config.toml
n_layer = 20
norm_place = "pre"
positions = "alibi"
init_std_o = 0.0357
init_std_up = 0.0411
lr = 0.00825
decay_shape = "cos"
batch_tokens = 65536
doc_mask = false
MLP neurons of a small language model. Each row is named by its layer, matrix (up: input weights; down: output weights) and neuron, and shows model dimensions 0-127. Each number is 128 + 24 x the weight over its row's rms, rounded and kept within 0 to 255. Numbers have three digits each.
A block is one neuron, or neurons of one layer that tend to fire together. After each block is what it responds to, as a language model described it from the Wikipedia text at the highest values.

L5.up646:103096153087109150183124109128121151120127135113151160131133126172117147146094152143102123086140120134143127159108096107116123099066110082144157099163124103146133115115132121081125167132149080122095147117163114126127092131129100169141115082120133122158141154130118128127098116100175182122068158126145102069081130149134089152140100163091136157156122151145133149116079130176138095143154
L5.down646:096088156125126116159127091114148169131146086104099129137140130120086168144137145168105135123146155141149090115177143159057108132087103108141096122112125113148151108122155153106055149137141140125103134090080147129137097114137117152156133145100138169192160142158095132160087181140117138121141127130142087141139144122124163169166099120093149158154118129135098117105117079152119115132129
Pronouns and back-referring words that point to an earlier entity, such as it, him, them, They, these and "the latter".

L6.up454:141135185104125125170130158144094140116118155131120188163104125128112136135146125123096155085150154140174158139121107124097107100123134133095115135128109140160127099113149112122113129118133149119147074096093153089120122112132123113120128116134148122140118112105092111100133142130172111111133127169134155138155163165107110141100113134143128073072123138127124158134091070178124087158150
L6.down454:129124162148161123128122149157104117108150102118128116117117159130139094115133115149071201083127163113157192186147115173153097152169104102144133120145111138147126103140125168105105062162164130113116069133106134139119089158132112137123130144150078136142123170123156157141104129108144108112124140169131123099145081179110109174125136137141132131111103132125154093106122109157139142146145
L6.up731:118128136154127164125099136102122147125138127107139152156132130153155114181141166128094133145143115112113131136149106118096082137118135076133114107143111135176124159119162142117160152097153108129094134166139134165156123116145120139098142113164133162167152168183105122129086129086160150159078087109087130101105109185112132151119199122102119187110139152129148113117135134129113100099165
L6.down731:110126139178093145147097123121156105111103121127126179175136130135110133149121145160103131122107179109139116173135142152144097103107128142176084094093116116136104127128165135132137180129139146138152157118105149142143127136143160141145133124094123142122126134174115147146108161149137087133138116114141138104089121115131133110131073147143112143114156155139132111166102135126093100150180
L6.up1210:103075133088135139121111098121171106109163138138100121146165150133122096123089111137141144113141136136101095171167109111144129117128115128093109089148088106149121135134149126113109112157172121144129079119160110151152116136136142121121139111155100130163134090147155144112113116098105150113133125109141174127093151143151128148146133091100159110107126109111126125135129106137092073131119
L6.down1210:089142128130167143126128151098149162124137105142137167104153152120135134084140108136090179103123084137128116165124083147125145135140128111154110132132100121133137074135152156145121142139116109118089116157128128128158167107126132127172120106142161163136139150168084117103105106101157128106175127122163157114124108147136165140140122098155110130122119165162144141129128147118115139118104
L6.up1692:120100138093134143077102118134114102165101096172139119154135173104124171133116174133130106114136153089096155113145128160126082133162134129078122128118086106134163128139119188142110127118137111118157088133123073110111062170144113164090118197120095159156098173170084136139148106135114145076095124139160142154120150138143084157156133111126131103156137116147113106115128098127103162099141
L6.down1692:132102136138150118101099109131129124130114094121116114155183145064149135144114140092146105087129135087108150183167114125088113130127133153135126089153102102107143117143104173099141130124118138066141139150137170126154150153112171130138120132185135107072091122149100149137118106150084152164122172107125095177147105117116105122116156103141108133142184158141119105128111152108105161154136
Pronouns and relative words opening a new clause as its subject, mostly after a period or comma: it, It, which, that, This, usually followed by was or is.

L11.up166:140107126088188125178122131098087149108111143103112134090128166094133106140117124064139147131116114180146165135125115126133099121153142143157142134118119099133083114198130141118106137145133114104129181115170114102133136111139109128135115130097164186108155167144122173104140132099128125143135108115162104120136087138116109098118149105153133132136144120051134098124115139189125150106135
L11.down166:116119117108145123115111149156145140144120170119140123149133137114121177112109170123068169118090089103101150150089175129119121157119139125111145144112168109135119127106113133155090152137134102103116096131180126131164124162160152123076133131106167145107112142142129136111114114096165138138147143088134116137106141151090090121135116116116092129122162144119148120162131143146117129096129
L11.up1059:147112121096151167132119151111117126144111147135134133127146114099098154109076113154103093123130127126169157146168122139151139100127128104116111136146135129110092081116110115106125148111130128121141168159144122113101094087150129084111149166152140152144122119122062142126131129105165103163147138093139124145153147096108126086137099144111094159123112129109148125149116130095093129117126
L11.down1059:143106132149126145118104132122087108101118116097121129132130126077079140149121162122132101117084101101118103143114108126100150113113138080113174182140141159125133085164124125111108136125153100125117114173130173123112148151109098110151138144145146083142091137046153125096146145116129114147114144100128155098132131197118145082125129132135146164136084111123145112110114169082092100118131
L11.up1154:114141170128152165154121139117118111144124138116142118120113119080123127139166151128153131137153145149115144175098124094136099107156147117154136103117127145159147108153124132112076130144146115106121183123165154088126139095150150108082132128148120137122074130149152116085098132134133144194123170147136114125135127117179102097141108101130138129121138134140145133112138145110143125114107
L11.down1154:124129133078142117126138124118150125109098110140101111104158086143131098136107150093144143130114098134132067181065154188164135155126111158133106069066159119138113099156149127124130105112136135101121106121126140179108137090139120101152130131099152134165137136122078145158128097092140101137131110138150097112140114109134105136149124137140172165120139153142177147116142117121106135126120
L11.up1288:124154057110123095166150119126162147083111104105108112147104141100146139143132111111127135123114136100141157144126100146108063115129085107129142121098111082101110096167126092158131131137159113095150079148132112115119126145129137153113149206108134112107121095115149163149153108118128102113120126144150088119109082126133119134133145128107141151121198124136178127175178132120134141127075
L11.down1288:139107094120116098119127151136148092101142112137127136086150154116139113132145140114137142115144130127117146134086169156098129144105133100145139096135160101172131154134104128134094152175082153116129141127115097105139144121160135105151172117100105123109128096153101141142135128152155144125116141142135101159141111116128158121120166130157111098123062158119141197136131115150127133096133
Tokens in the middle of multi-token proper names, before the name is finished, such as the and in Trinidad and Tobago, the ' in People's Party, or Alban in St Albans.

L5.up1351:199110140119196144110122164145084165096128129099106151104110151161137124139119139118144150132129078121131144106141158104147103087133111119111146136131145178117151149131165167169129110121139099161130116174070106107092130085147158125096111115107124063146143156126110160111172102136159122136098139157118119137113166110120127121128073133122117130111074133110155136120118093079089171170143
L5.down1351:174117177129088119103144180112101123105127125168124108121080145164104157156114120148138137087146117136139143143145078151155131145142124150086142127107114171124127089124107144110144120153171108136125133132120146123117076116174135147115133115160086117149160150123108129130150119125146132097114135131112098122102133168164093117131136128170129127101120111138125132120140079092085147128164
Middle subword pieces inside proper names, mostly foreign ones, in lists, tables and infoboxes (Pom-pi-dou, Borg-h-ese, Subbulak-sh-mi); also some colons and "and" in infobox field labels.

L11.up31:123116133138105140159151179118093146106121150116145161118121091150127141120120102109123107121142120136127144161125128086121176116144096162136137115115083135138127120092120141094127119138140122122101127145162146118128176120141101127116111140104090146181163126134129143103120177149154109141115139118112140114157155144090080126119100153124087144162106150142117165129107145123120081128182
L11.down31:116112155135127114080152110146132119125134119112109104136113114108117117164122126149123145109109124138155130167114113149084151073164133109126132112164125102124124098142180135133126123151108169117165145199109110125146101109118097169128130151124115128116087128116165151145129125141119095120144132137153108086122158141131095166128077124146123115127098120149161158139142129142066124101139
L11.up339:072100103116127141095116148104114167110114124137135105137120135148123172108131145136119116139125116123123189137117115072111121099141113150138173109123120088133114184125130132077116125130128188124109178181131151128126137116130096137120115148128108142149151097115182115136138090166142115169105147081145127189121149122100132108121166176173112156144152126113142120131129139148150182162141
L11.down339:148125146145124144093131097107156136162184081137123124138144170130090107130140104169138141136136120133088124128128165152167134145145130131126115122123134145161119110121152141130057133123139138129127086159106139126110148147173114156112093136187139129166112167136160127115137121128112121146159098138147145082160119140106151149145118118094092111139126135151201170124139058142124149106164
L11.up712:140118152166149135156182128132109136144102165158125146142134125124143119157133107140146141134135119119096135106143094127082163105139099103161105132078133094101153136109118147092106132118098118125101171143153112106110110185128117124112140135139081083160186152108133126120138124129145131159132126116128131120152122165161157133116135135092142111144116111146121167159149122124133100110147
L11.down712:067108115116144118159153162146131121126157130135092090104101131180134157154148135135162111122060170118165131116093133146109153118112149142127148128091104122183157146149131095084153155140139128115123129128122133124151102136122102115134139177095101090109154139137078155128093097116102127123107108151130092115156179154092110122095068125136135083131133081151105135177128128124104140180136
L11.up1439:092121094102142098156162114168122145118099122140099111093148086111095148101127158152133146119121127093108137112163137164121147097146147107113148096119129097171066116098121119116142127142129153116098177067122133143138123168140116129109116145118071080114151168127157121165163092154145141087116116170179154096126128135132153166120129140116121143124190107142115133126156155187138112114124
L11.down1439:116136124094106124110101113120133138148142143125152150172131181087121140155120088132138132187091147118133095138160130119104144156131067112116148145130155118077131114134146122135139141144160128142146079132116074152163130120126135155137105154064124122159102093136111181130136188100087093172153170135109136093145135108149136134143091090130105103099115126125131140126156130120143137096112
Final token of a sentence's subject noun phrase, often a closing comma, parenthesis, or name piece, just before the main verb (Ned|ao was, Olympics) and).

L6.up18:136121120141128180154142158124150112110147114124137186090143175132145130160160151115126087138165134177169149129145090174133120148114117152110105094124089120154099118120132166129135098163171125104126139115120111089133126141100088112144077128160184088094113129109102151118076111118150139121141141120126128131120080129122176150154167166150110133102149132095182147156140118101147124167140
L6.down18:143169185182130105077083148126131121069126164122149149105171181128163122139141115102131092194120126161151171113118114150112109127174091142111108117103064143129110138119123160138161143145138126139129108069112137105108067125154121113139099150112130114106139122095107121115106119125159133100127143141134141136079131135115138146078134125156100109134155103100096172116153099167138145140160
L6.up866:129102177157123145114149165108140163113141128120181135141136130092126107106140137140153162138137123144143156163084142120160090159131174176117120094118101139115145132154112110168067150108124139159130162117124151134128108144136133098101136182094147131128143131150135149103185099141155154114115158114106117191133120137124132125164107140123122117097158123104124113118140123151128181134149
L6.down866:181159124115141123153146115111132125135115135103125099111114135138114117120088148132118125096145092072110153121113098116161121200124143126115109090147107090130100142207123139136117175170161158123087139136093105153131151105192118139097126135105136148074119135158127136133092129100136123112142150133138144158145176163085130106124153142147143114110140146108107109134180139110118160125103
L6.up1094:163135111143142121097151134119106160121136096180178141095123141108146146160150162155127115089157102129131108142110066127143082101178138154067119178121131117161124128133114109130193110141147099125148147120119110131109114156186121109096139121148144133184158083113150157127116157130144160121129131127137120130132141155070162140134130177119105092165141114138108166116149115151114127109128
L6.down1094:160153113139124136133113114152134118101118119148130098096148145145146064136152116124139133105136103142122159142075115136133114089104140151129120106079151141097108124137130141114112173155167119097119135103113074136147152116150176141081138116141154162118130095095128121113123118140156135118129131114144148124082185134147146080098132143116135119135159123124119170137147137094127104128112
L6.up1650:128165127194134129115160149177124104177120125103167103137141098065155122082168179120115136130146106148096126089109060122155107119136174086098146158136100138110142128125143142105110131133131119137136133079122128118115165146115130133148113125105117109176130125118159129147124099119160141155131137132126097136119149155118089117113116118129084117153158128129128120177153128110151132134159
L6.down1650:171112149133157127154157114121143151120139158120145117113152124143155128117188147150153137117167141116111125103141101135148080151162168117110135180146132136123110172153123134063140141127127121101193127113110123120117139144116123142137140109105095143177165106126131138163099129102162128111154140126099129119123078143133099102133150094139078119139140086142114154150141108080120131082153
Non-initial pieces inside multi-token proper names and compound terms, e.g. Mac-La-ren, Kansas City, Dagenham & Redbridge, UV/Vis.